{
  "n_kv_head": 8,
  "d_mlp": 2048,
  "norm_eps": 1e-06,
  "attn_scale": 0.102,
  "init_std_down": 0.00203,
  "init_out_by_depth": true,
  "optimizer": "adamw",
  "lr": 0.000509,
  "beta1": 0.9,
  "schedule": "wsd",
  "doc_mask": false,
  "steps": 5414
}
MLP neurons of a small language model. Each row is named by its layer, matrix (down: output weights) and neuron, and shows model dimensions 512-607. Each number is 50 + 10 x the weight over its row's rms, rounded and kept within 0 to 99. A neuron's up and down rows have the sign that makes its largest values positive.
A block is one neuron, or neurons of one layer that tend to fire together. Before each block is what it responds to, as a language model described it from the Wikipedia text at the highest values.

Description: Delimiters such as dashes, pipes, commas and parentheses closing a name or entry in credits lists, personnel sections and tables, e.g. "Gordon Dennis –", "Mashburn |"; sometimes scattered prose words.
L7.down193:47 43 47 49 46 43 26 47 33 36 38 59 34 60 44 51 62 53 40 51 48 46 44 49 56 52 50 30 50 55 24 63 44 39 41 68 61 57 50 44 45 45 37 53 40 39 49 37 52 44 53 66 53 56 47 52 41 49 64 66 58 67 51 61 60 51 50 52 66 41 47 53 44 49 04 59 31 48 47 46 44 47 54 64 50 57 45 39 23 53 38 67 67 44 34 55
L7.down329:50 44 59 66 34 51 33 37 53 64 45 47 47 37 43 29 51 55 40 52 37 45 42 46 36 38 65 57 38 54 55 70 52 58 70 49 69 49 59 42 54 67 40 60 38 58 54 51 60 62 63 51 33 61 56 59 62 32 66 31 59 48 55 59 44 39 56 52 48 62 39 40 58 52 86 41 39 60 46 45 41 51 48 48 51 66 42 53 41 53 38 35 71 38 40 46
L7.down345:34 53 52 55 68 32 34 48 49 32 52 60 75 50 42 75 48 38 64 68 31 47 46 16 59 34 41 41 58 50 71 63 44 43 34 55 60 32 54 46 56 49 65 59 68 69 57 42 54 58 42 66 49 40 50 41 47 55 32 59 62 56 41 45 57 66 36 53 63 49 39 63 48 50 00 43 58 50 59 51 38 42 60 44 50 49 47 41 38 50 67 73 57 44 49 59
L7.down681:42 49 49 41 54 49 37 70 39 79 55 27 49 61 42 45 45 52 44 67 55 47 60 41 44 62 64 46 47 62 37 65 51 29 62 65 58 69 47 48 50 61 41 35 41 51 42 47 45 39 58 44 46 45 48 63 46 39 46 58 65 38 30 61 51 45 39 49 41 55 37 51 39 41 36 49 44 55 52 32 55 48 54 29 40 45 58 52 45 59 47 41 60 58 46 54

Description: Final token of a noun phrase or name that begins a sentence as its subject, right before the verb, e.g. "The deal", "This dataset", "Elizabeth Warren".
L5.down877:45 59 48 59 33 51 47 44 63 51 53 43 48 38 38 52 42 48 50 39 50 44 48 52 53 59 40 50 34 57 53 81 44 62 56 67 39 53 45 41 33 51 55 56 59 28 47 44 62 59 35 57 59 53 63 65 58 63 52 49 41 52 60 47 54 51 38 48 46 56 37 51 46 57 00 43 59 38 41 45 62 63 51 45 48 36 43 43 49 32 54 42 50 65 26 53

Description: An initial capital R (sometimes S or U) beginning a proper name, often after a list dash, pipe or "in", as in Ranji, Randeep, Rampur.
L7.down298:43 51 45 69 48 33 47 52 45 67 42 49 59 52 62 28 44 51 45 73 55 68 57 38 47 36 43 50 38 36 59 41 29 38 57 53 41 43 47 49 46 83 62 45 42 47 35 67 60 32 37 60 59 35 34 52 34 42 57 31 31 59 45 29 51 49 42 38 63 66 58 51 65 67 70 49 66 56 53 51 48 44 38 47 60 48 72 55 66 47 44 39 54 56 76 59
L7.down1595:75 71 44 43 55 50 44 73 58 46 53 64 50 40 56 37 62 48 62 55 45 41 39 50 63 61 58 43 56 52 53 70 38 59 58 56 34 46 52 46 52 42 43 45 52 62 39 43 51 53 37 47 42 35 55 47 43 52 63 54 78 42 24 45 43 49 48 59 34 55 38 52 55 57 74 51 37 52 33 47 46 66 17 47 36 47 64 36 55 54 44 41 56 47 50 57
L7.down1827:61 47 42 48 50 47 47 75 52 42 42 52 60 47 40 55 51 38 65 43 34 59 47 51 52 52 42 38 41 55 39 47 41 61 43 63 43 66 63 57 47 61 49 55 41 59 42 57 41 49 42 49 38 59 54 46 43 56 56 44 48 39 43 57 68 51 49 53 70 53 59 38 47 39 60 64 63 33 56 38 48 51 57 35 46 65 42 45 37 58 38 41 48 47 59 37
L7.down2007:48 51 58 49 53 25 59 59 44 52 44 63 44 67 62 44 38 54 52 52 48 41 45 57 52 52 56 53 40 41 44 39 50 67 35 42 62 52 52 52 51 60 61 71 43 51 59 48 49 54 39 44 42 41 44 60 42 72 55 44 34 57 46 64 52 36 44 53 41 51 56 53 49 52 23 48 68 36 38 55 40 54 59 49 50 54 56 60 48 59 54 55 37 48 41 48

Description: Tokens in award, honour and heraldry text, like list items of orders, "for his" after a medal, Purple Heart, "on a" chevron.
L6.down571:45 26 29 47 45 26 51 60 56 51 47 64 33 57 38 40 42 35 51 57 58 68 53 47 48 71 46 63 34 39 51 47 45 44 29 53 61 45 71 52 41 56 51 51 41 53 39 52 41 42 50 56 56 55 44 39 55 48 25 39 49 38 55 70 56 55 34 34 59 44 55 47 47 50 32 44 46 52 38 59 37 44 63 39 45 52 56 50 57 50 47 55 62 50 47 46
L6.down1276:51 62 53 65 57 23 70 50 42 63 57 52 39 57 49 47 47 68 54 53 58 52 54 56 61 36 46 46 39 44 78 44 53 46 68 63 44 49 39 53 49 25 30 57 32 51 44 37 34 46 50 61 47 44 55 68 59 68 54 67 46 42 55 52 44 64 26 51 70 24 45 46 65 62 28 42 40 44 38 57 41 53 50 45 57 52 48 58 65 55 55 52 74 53 57 41
L6.down1690:53 52 42 63 49 51 65 62 58 46 39 49 46 58 34 39 36 42 44 55 38 57 44 59 54 62 43 74 58 47 57 48 62 46 38 35 52 42 46 38 37 41 54 56 55 69 49 51 35 50 52 61 62 59 50 53 46 42 47 30 43 59 29 59 46 34 45 51 57 38 47 51 41 43 47 51 65 50 39 73 46 53 57 48 43 46 27 59 58 54 42 55 45 55 61 61
L6.down1726:46 67 44 56 71 52 54 38 53 54 45 51 55 41 73 36 62 59 33 41 52 28 54 66 40 37 46 57 47 49 72 54 49 40 71 58 49 33 33 39 53 43 51 54 57 54 46 50 63 47 54 43 52 36 48 41 53 63 51 46 42 37 55 40 57 61 39 42 49 44 35 48 43 66 58 53 35 66 49 51 26 54 41 45 54 51 47 55 44 56 60 50 51 65 60 53

Description: Punctuation and connectors in musician/personnel credit lists (commas, dashes, "and" between instruments or roles, e.g. "sitar (6)," "bass, drums," "– engineer"), plus weaker "as a" before job titles.
L6.down225:49 44 36 55 53 51 46 62 65 45 33 55 67 57 55 64 46 52 60 45 49 54 50 48 34 51 43 54 61 70 46 49 59 52 62 73 60 35 47 59 58 24 56 52 62 45 43 43 51 56 51 57 61 48 51 56 54 41 51 66 51 56 46 49 51 47 46 41 41 63 59 41 60 52 08 63 44 42 39 63 46 38 55 54 40 43 64 55 38 48 53 29 43 49 37 56
L6.down752:48 46 49 46 62 48 58 55 45 66 46 44 55 52 62 44 42 35 44 52 52 39 64 58 44 56 48 27 54 68 41 45 76 41 47 44 35 71 48 41 54 46 37 71 54 44 45 49 60 33 46 60 30 61 66 58 39 39 51 55 42 62 41 53 49 33 50 44 53 44 72 32 65 50 31 38 50 55 40 48 42 73 47 58 36 69 38 31 50 62 58 54 53 43 55 40
L6.down1059:40 44 50 52 57 39 47 54 53 44 41 34 59 41 39 39 36 47 46 60 43 62 51 52 53 64 78 68 44 37 73 42 56 48 63 63 49 55 38 64 43 64 40 50 30 44 48 42 38 58 42 53 46 61 51 55 47 52 56 49 57 54 47 54 51 56 44 39 53 51 39 59 51 46 18 29 63 58 39 61 39 55 41 52 34 38 69 46 63 68 45 69 38 59 60 40
L6.down1374:50 47 42 45 48 51 47 34 43 42 60 54 59 64 51 45 62 56 56 46 54 47 32 34 36 33 54 45 43 57 47 26 48 69 66 39 31 47 48 54 36 50 48 61 45 65 48 55 56 50 71 55 49 40 45 40 32 72 46 43 52 54 44 47 44 45 61 54 41 41 50 36 59 38 00 45 38 43 59 47 55 53 52 48 44 62 62 50 46 40 42 55 51 61 59 63

Description: Early word pieces inside unusual foreign or proper names (Em in Embraer, Im in Imolese, S in Sebastián), plus heraldic/order terms and heading or score marks.
L7.down280:40 63 64 58 40 51 41 54 37 68 39 59 51 52 37 62 62 53 45 60 52 50 44 49 28 58 41 60 52 23 45 61 49 49 52 49 46 42 47 56 51 53 44 47 68 64 54 45 50 53 59 63 43 45 47 53 45 45 58 44 42 44 41 63 60 40 43 43 49 58 60 38 55 54 21 65 34 64 57 53 58 60 52 55 36 56 37 52 47 48 48 36 54 50 56 47
L7.down796:48 24 40 60 57 45 52 49 59 56 54 52 36 49 63 40 44 38 55 34 38 71 56 46 54 37 38 46 55 51 62 48 47 54 52 50 36 39 46 40 46 53 46 52 52 43 44 50 44 52 55 60 53 69 47 52 58 52 56 46 52 44 49 45 40 45 65 61 48 34 73 64 58 24 61 56 62 44 63 46 60 76 46 57 50 36 56 53 37 42 39 42 32 59 52 47
L7.down1415:52 57 50 48 47 50 48 51 42 40 29 58 44 49 44 40 40 47 42 38 62 69 54 42 44 61 83 58 53 44 44 43 60 30 53 66 38 63 58 50 42 53 41 43 63 67 50 59 50 47 33 55 65 41 51 44 45 43 57 53 73 64 55 46 50 41 38 42 50 35 56 56 46 65 29 35 48 50 55 62 68 53 62 39 45 44 55 56 50 79 55 53 49 61 52 47
L7.down1602:61 54 52 48 41 50 46 71 53 40 41 57 40 44 38 51 30 41 54 45 51 56 53 43 50 53 53 66 52 42 58 07 59 53 36 41 69 56 44 44 56 41 41 33 61 52 42 39 56 44 51 47 56 28 45 36 48 51 51 35 57 41 49 50 50 49 54 35 40 45 35 40 45 61 78 38 48 64 46 55 56 63 37 48 42 47 57 59 64 41 43 46 54 51 58 68

Description: Final token of a sentence's subject right before its verb, mostly surname pieces in biographies (Pres-ley, Montc-alm, Mitchell), also was, they, committee.
L7.down257:36 36 57 61 54 59 36 57 39 32 69 55 38 68 50 51 55 68 49 57 34 32 70 42 56 50 35 54 43 57 55 57 59 71 40 73 39 43 59 69 44 43 45 37 68 43 62 50 56 58 41 47 50 50 54 45 46 54 62 67 34 46 53 56 37 54 50 68 51 50 50 53 44 58 10 60 41 60 51 50 43 47 54 49 56 38 43 63 51 53 59 63 40 47 55 50
L7.down427:59 36 48 58 33 66 51 50 51 65 55 61 34 53 48 39 30 55 23 47 66 64 52 57 52 62 56 43 47 44 55 56 48 51 60 43 60 44 70 47 48 56 45 44 48 62 56 47 47 69 46 65 59 54 65 42 59 50 51 46 60 64 53 46 63 43 57 42 66 55 58 53 38 30 05 41 50 58 36 77 63 48 53 47 28 63 53 31 45 41 47 59 56 52 33 63
L7.down880:49 38 55 51 41 44 47 41 46 42 49 56 50 37 60 64 50 58 50 47 67 45 42 56 50 51 45 52 44 44 58 68 38 61 63 43 42 42 60 46 53 63 49 56 46 53 61 32 60 53 42 44 41 83 49 49 59 45 28 50 53 51 47 33 39 56 49 59 58 71 53 51 71 40 00 38 41 49 50 54 72 45 52 52 43 42 48 52 47 73 43 46 49 54 29 47
L7.down2014:39 47 60 43 54 61 33 41 56 41 51 72 51 51 55 49 54 47 41 56 38 56 60 56 39 43 53 44 48 43 68 44 54 53 58 38 56 55 61 35 54 43 46 47 46 45 65 48 35 50 49 46 56 69 47 34 72 56 62 19 55 25 43 46 47 57 53 55 43 50 54 41 67 52 00 51 67 32 54 52 55 47 45 56 42 44 50 53 33 43 43 37 47 62 40 59

Description: Tokens continuing entries in structured lists and tables, mainly orders, decorations and heraldry, such as Cross of St. Olav, with Collar, Purple Heart, Argent and Gules.
L5.down187:55 54 46 58 61 58 40 45 68 56 46 57 51 73 47 46 50 56 39 55 57 39 29 54 44 44 58 44 36 41 51 61 34 59 41 46 69 51 50 55 28 50 50 55 28 43 39 57 59 48 44 56 54 49 45 38 50 56 51 46 41 57 43 53 58 58 37 53 71 41 58 59 36 44 70 56 49 46 58 72 41 64 49 53 49 52 67 61 47 39 53 59 56 62 60 40

Description: The first piece of a finite main verb that follows its subject, often split as in w-ere, d-raws, emphas-ize, commemor-ate.
L6.down133:27 67 50 37 56 40 42 54 51 73 49 55 36 54 31 63 36 55 57 52 39 59 67 38 61 63 48 60 37 43 33 63 70 58 56 40 46 44 71 43 56 56 55 30 59 33 36 54 49 65 33 76 61 52 50 63 52 63 56 50 59 41 45 36 49 33 37 56 52 42 68 43 57 76 71 37 49 45 42 49 57 68 51 46 52 49 56 42 60 41 34 52 55 60 45 46
L6.down272:49 38 63 41 55 39 59 47 63 55 48 52 62 46 46 41 55 58 43 48 40 62 51 47 56 36 61 55 41 40 28 69 42 69 54 53 35 50 74 36 62 56 52 56 59 47 38 46 69 50 38 51 38 56 40 49 54 47 54 61 45 45 42 53 61 32 62 53 44 45 58 37 38 44 31 54 39 56 50 49 49 46 27 49 47 36 44 48 59 44 61 54 77 31 52 61
L6.down1013:41 50 46 35 56 41 50 61 61 47 54 27 49 39 59 64 43 68 52 51 64 54 53 55 41 49 46 38 39 49 52 24 69 49 49 17 47 62 41 56 66 36 57 60 51 43 59 55 69 46 48 51 44 35 48 46 44 32 46 58 52 48 47 41 41 26 50 53 39 37 43 45 69 63 11 49 50 48 49 41 50 53 59 53 60 48 54 32 53 41 48 48 54 62 47 63
L6.down1225:35 58 48 38 32 51 49 64 44 45 59 51 51 55 64 62 44 41 54 32 49 40 48 40 43 41 43 39 40 48 47 47 62 38 54 33 50 72 27 67 41 57 59 50 52 50 49 53 72 55 39 53 53 34 54 45 50 53 43 58 56 43 37 49 49 29 54 59 44 53 47 57 43 53 35 41 48 39 66 47 44 55 54 52 60 50 56 50 40 40 59 58 53 55 46 56

Description: Final token of a subject name or noun phrase just before its verb, often reviewers or characters, e.g. IndieWire, Rosie, Crawl.
L6.down494:46 67 48 67 54 51 42 23 49 48 55 49 55 35 64 59 37 54 55 42 50 57 55 67 41 66 57 47 49 67 48 60 41 50 48 46 41 66 45 68 67 60 54 54 41 40 44 44 54 40 46 63 57 44 58 54 48 62 50 56 53 43 37 57 42 49 48 33 64 42 38 44 58 48 06 40 49 48 37 51 42 47 45 50 52 35 70 41 46 40 59 27 53 54 35 51
L6.down770:32 70 55 42 51 46 46 69 61 52 60 49 66 61 59 45 53 45 48 62 56 52 60 44 47 51 57 39 47 52 35 49 43 51 58 39 44 60 47 52 44 47 59 49 59 62 36 39 38 67 32 47 31 29 56 73 55 62 49 46 59 60 30 51 73 57 53 53 38 50 52 56 50 40 39 43 54 53 59 56 58 60 41 41 34 52 45 43 58 45 37 61 53 54 41 51
L6.down1041:51 55 52 46 46 41 47 50 43 47 60 46 82 36 43 53 51 51 61 75 30 52 52 53 49 46 82 42 56 54 57 55 59 49 54 61 45 45 47 35 40 65 55 54 44 49 63 45 50 58 68 44 31 45 60 47 43 53 51 57 42 62 60 47 53 50 46 30 53 38 57 48 38 36 02 45 51 41 54 46 65 42 63 39 52 52 59 56 54 34 44 49 47 60 38 35
L6.down1285:54 51 54 59 48 59 46 50 42 48 35 64 72 36 43 72 44 57 51 61 35 55 41 58 61 51 65 27 67 46 59 72 44 61 59 49 51 58 51 43 55 42 53 52 54 60 41 28 54 51 42 56 40 48 58 73 45 62 51 36 49 38 40 51 49 38 43 39 63 48 50 47 28 45 34 51 40 40 60 38 46 56 54 57 52 65 58 48 40 33 45 67 47 61 22 53

Description: Main or transitive verbs, often only their final word piece, right after the subject and before the object, e.g. received, we-aves, tort-ures, raised.
L5.down276:60 50 48 62 55 54 58 39 48 31 43 45 40 33 57 72 41 45 38 56 71 46 50 48 44 64 57 45 59 46 42 43 54 44 53 40 43 62 42 57 61 71 59 56 50 46 66 52 50 32 49 53 43 47 58 46 41 73 51 54 50 38 43 47 34 45 53 35 53 60 55 61 55 63 00 37 52 42 49 46 53 44 50 55 69 51 53 69 40 68 57 63 62 54 27 62

Description: Tokens just before or starting a sports club or organization name, such as at, signed for, win over, or a name's first letter in fixture tables.
L5.down1830:52 61 57 53 26 50 32 37 38 51 46 44 62 47 64 42 76 66 68 45 55 37 52 41 58 58 39 63 45 44 46 52 45 40 58 60 75 38 55 46 48 28 49 63 44 37 36 53 58 55 40 64 47 45 51 44 46 31 50 49 57 60 53 69 51 65 50 54 57 62 50 52 52 58 14 71 57 48 65 65 54 48 58 36 47 52 42 37 34 53 64 35 52 57 47 49

Description: Main verbs, or the first pieces of split verbs, that begin a predicate and expect an object next, as in confirmed, carried, ext-rad-ite.
L7.down50:45 41 45 43 39 53 52 61 40 61 59 50 39 44 46 50 41 40 47 60 55 47 43 48 57 68 59 65 48 62 53 40 41 44 57 41 58 66 43 41 53 38 40 46 50 45 47 47 34 51 45 43 43 33 51 56 51 54 63 56 52 47 57 47 35 60 43 50 47 42 62 54 66 49 00 39 55 61 57 50 52 50 39 59 54 41 38 49 62 60 64 47 48 52 44 59
L7.down70:59 38 38 17 64 49 33 52 57 32 46 61 53 43 51 45 44 29 48 43 49 47 63 41 55 49 53 47 44 42 48 61 32 40 40 50 51 53 36 45 73 48 48 70 55 42 61 41 51 62 71 53 47 48 45 50 42 56 57 55 45 43 51 51 56 51 46 43 61 63 51 38 54 51 02 42 49 52 52 58 50 65 43 55 43 44 70 60 47 40 62 43 33 48 48 44
L7.down353:42 42 62 40 36 48 44 43 36 47 51 67 37 63 48 58 54 38 38 42 59 53 53 45 49 52 58 44 55 58 38 42 33 34 35 43 53 47 51 58 56 43 39 41 54 38 50 59 47 38 26 40 60 59 47 44 48 50 48 55 48 27 57 70 58 57 48 45 20 46 56 46 29 47 19 55 44 55 40 42 61 56 62 54 58 39 37 50 58 50 50 52 64 47 41 52
L7.down390:55 46 45 50 24 75 41 73 58 51 53 51 28 37 50 59 54 53 41 70 67 69 54 44 48 63 56 46 58 37 38 43 61 51 52 56 59 54 59 52 34 51 56 54 64 50 50 46 41 53 55 59 62 64 51 47 64 36 38 30 61 58 31 57 63 41 56 44 50 48 63 46 50 54 32 54 65 54 54 34 53 54 51 38 57 43 46 52 54 63 50 56 43 54 39 37

Description: Instrument, genre and release words in music credits and lists (guitar, rhythm box, single, track, rock), plus parentheses and separators inside statistics tables.
L5.down147:38 49 55 40 50 50 64 58 52 57 50 32 35 35 47 40 46 42 50 68 40 48 31 73 36 51 70 41 69 59 59 63 39 53 42 36 43 58 47 58 52 32 26 59 52 42 41 44 51 43 46 53 59 26 51 53 62 50 45 63 54 47 49 52 40 52 62 62 55 51 60 46 36 38 10 49 47 47 58 56 49 53 49 33 50 55 44 68 39 53 53 39 34 59 51 46

Description: Fires on the first piece of a place or club name, or on the word just before one, as in "in D|ublin", "League Two side | Newport County", ", C|aernarfon Town".
L7.down367:47 49 41 43 45 32 44 33 70 45 31 33 63 56 51 38 46 45 49 48 45 58 54 60 59 44 55 35 37 35 66 45 49 57 50 50 46 28 56 50 34 52 36 36 60 52 50 49 51 70 54 51 41 44 59 51 53 36 50 29 66 47 64 42 51 45 36 52 62 39 55 48 46 59 38 53 59 52 48 50 47 47 46 46 50 61 42 49 55 67 43 48 69 66 43 50
L7.down505:49 42 60 51 54 47 54 51 29 66 36 67 45 36 45 45 55 45 47 41 34 52 45 43 56 63 43 63 42 43 51 59 47 87 38 46 50 58 51 61 40 48 48 46 49 50 51 51 40 39 50 45 61 39 41 64 42 72 46 50 51 49 75 51 41 65 57 50 54 53 64 31 40 46 36 71 52 54 65 48 36 37 52 50 41 30 49 45 43 51 61 34 69 48 49 47
L7.down841:60 52 52 64 66 57 38 43 49 45 50 50 50 63 48 50 60 48 41 54 65 45 48 56 37 49 55 36 20 53 36 50 51 23 55 33 44 61 47 60 57 49 53 34 45 38 53 52 46 35 52 38 41 22 42 53 40 49 42 43 54 53 53 64 58 45 65 47 48 51 56 39 65 54 76 48 52 58 34 53 44 50 46 55 61 42 38 52 47 61 52 41 20 58 60 42
L7.down887:44 38 45 39 30 40 50 54 29 52 63 46 43 45 36 48 55 25 51 54 49 42 70 47 66 42 43 53 82 46 58 64 74 35 47 43 63 59 60 58 50 54 42 34 59 43 56 46 57 44 52 34 58 36 41 45 45 62 43 45 30 59 46 38 59 41 61 64 29 52 43 72 38 36 55 43 54 48 55 59 55 50 52 42 49 60 53 65 49 43 49 60 76 44 61 37

Description: The first piece of a name at the start of a list item, table cell or colon field, especially South Asian names, such as "- A|shwat", "| U|ttara", "Director: K|en".
L6.down18:43 43 51 53 55 46 26 29 25 43 57 41 63 31 60 60 39 61 56 57 32 73 47 47 58 62 62 32 38 65 64 48 62 46 59 59 62 58 33 37 63 36 53 59 54 58 50 46 28 50 56 50 52 47 63 56 55 40 52 42 37 45 55 47 49 49 64 55 33 60 77 43 49 41 60 59 40 51 39 56 53 51 46 70 47 37 54 37 47 56 57 58 40 62 58 42
L6.down705:39 52 63 54 64 64 45 49 26 36 52 45 48 38 61 40 41 75 72 56 42 52 55 44 54 50 44 48 49 51 53 54 64 50 58 50 55 60 51 49 64 42 49 62 57 36 53 48 66 50 44 55 57 37 56 51 49 51 55 52 46 58 67 41 51 59 56 74 61 72 56 53 51 50 30 45 37 44 33 42 57 27 50 27 43 43 42 49 56 69 42 47 45 48 48 74
L6.down885:43 59 60 63 44 47 48 48 48 50 46 50 43 51 42 35 51 77 58 49 47 65 49 42 58 53 48 51 34 51 48 39 39 60 63 56 58 39 43 31 27 55 49 29 68 51 43 52 55 44 58 42 56 45 49 64 42 47 59 68 54 44 69 56 52 37 51 70 57 25 47 49 46 59 06 51 41 52 38 54 37 51 46 46 44 54 52 35 64 42 29 61 60 40 48 37
L6.down1684:43 64 45 39 69 56 59 42 48 67 56 62 61 73 49 51 39 47 43 64 47 61 59 66 52 65 44 49 48 48 37 52 52 57 47 49 49 49 54 67 49 34 68 48 68 53 51 53 51 49 44 55 53 27 42 26 61 61 58 33 44 62 49 51 47 31 62 53 58 52 50 44 59 44 56 36 55 52 60 49 46 38 43 50 52 34 48 57 41 52 42 55 45 55 43 61

Description: Capital R split off as the first piece of a name or title after "and", "of", "|", "-" or ":", as in Ray, Rio, Razia; weaker on S and on score or date digits.
L5.down1631:45 75 45 66 42 32 48 35 43 62 45 60 45 74 46 62 41 55 46 61 42 56 44 48 23 47 42 63 46 43 57 65 43 51 40 54 26 47 52 55 55 55 47 50 54 51 41 61 54 52 68 44 53 41 71 41 42 54 58 44 54 45 37 62 50 39 65 66 54 78 61 61 64 56 61 59 71 52 44 60 56 46 39 61 39 49 48 64 41 39 52 48 56 64 50 57

Description: Tokens that open or carry a career narrative in footballer biographies, such as surname ends before joined, "He was", "career", "before being".
L6.down162:46 53 43 37 60 40 42 59 30 48 45 43 54 50 54 50 68 36 67 44 40 44 54 47 37 49 50 32 61 51 52 46 60 53 60 42 54 50 43 66 42 39 49 53 33 50 31 45 44 62 70 45 42 49 46 58 67 38 62 52 56 58 43 53 45 35 64 47 45 37 62 63 53 46 16 64 39 53 53 85 45 50 61 35 52 67 46 50 53 38 33 53 37 60 43 49
L6.down871:44 49 53 49 47 60 55 55 52 53 52 39 48 54 54 49 47 59 48 41 51 67 50 48 55 65 47 36 49 38 59 49 59 66 64 41 38 47 55 58 67 40 46 57 45 44 44 40 53 60 48 37 53 34 44 48 34 33 47 41 51 60 54 69 37 48 68 40 66 22 39 61 51 40 25 42 56 45 47 47 39 50 56 55 54 37 54 66 40 39 64 59 42 47 29 44
L6.down1230:52 48 41 30 41 39 44 54 59 69 53 54 46 37 37 37 80 56 65 63 47 48 57 44 51 50 55 55 53 43 49 45 51 37 57 62 50 48 47 43 60 58 45 42 45 47 38 47 33 48 71 42 51 59 46 50 71 38 44 45 50 67 42 52 52 49 47 30 64 50 50 46 53 69 31 58 52 34 46 16 51 49 56 54 57 51 34 53 28 58 44 54 60 35 50 72
L6.down1450:50 47 43 49 46 52 43 54 65 42 46 49 54 45 64 48 56 45 60 47 53 50 52 48 60 59 42 59 39 59 40 75 63 38 61 43 71 53 53 54 44 67 76 56 42 58 53 52 58 64 48 45 67 54 46 67 46 36 57 36 50 50 50 70 48 44 48 53 57 52 75 43 40 61 90 58 47 35 45 60 51 30 47 55 56 51 43 48 33 40 46 38 41 48 40 51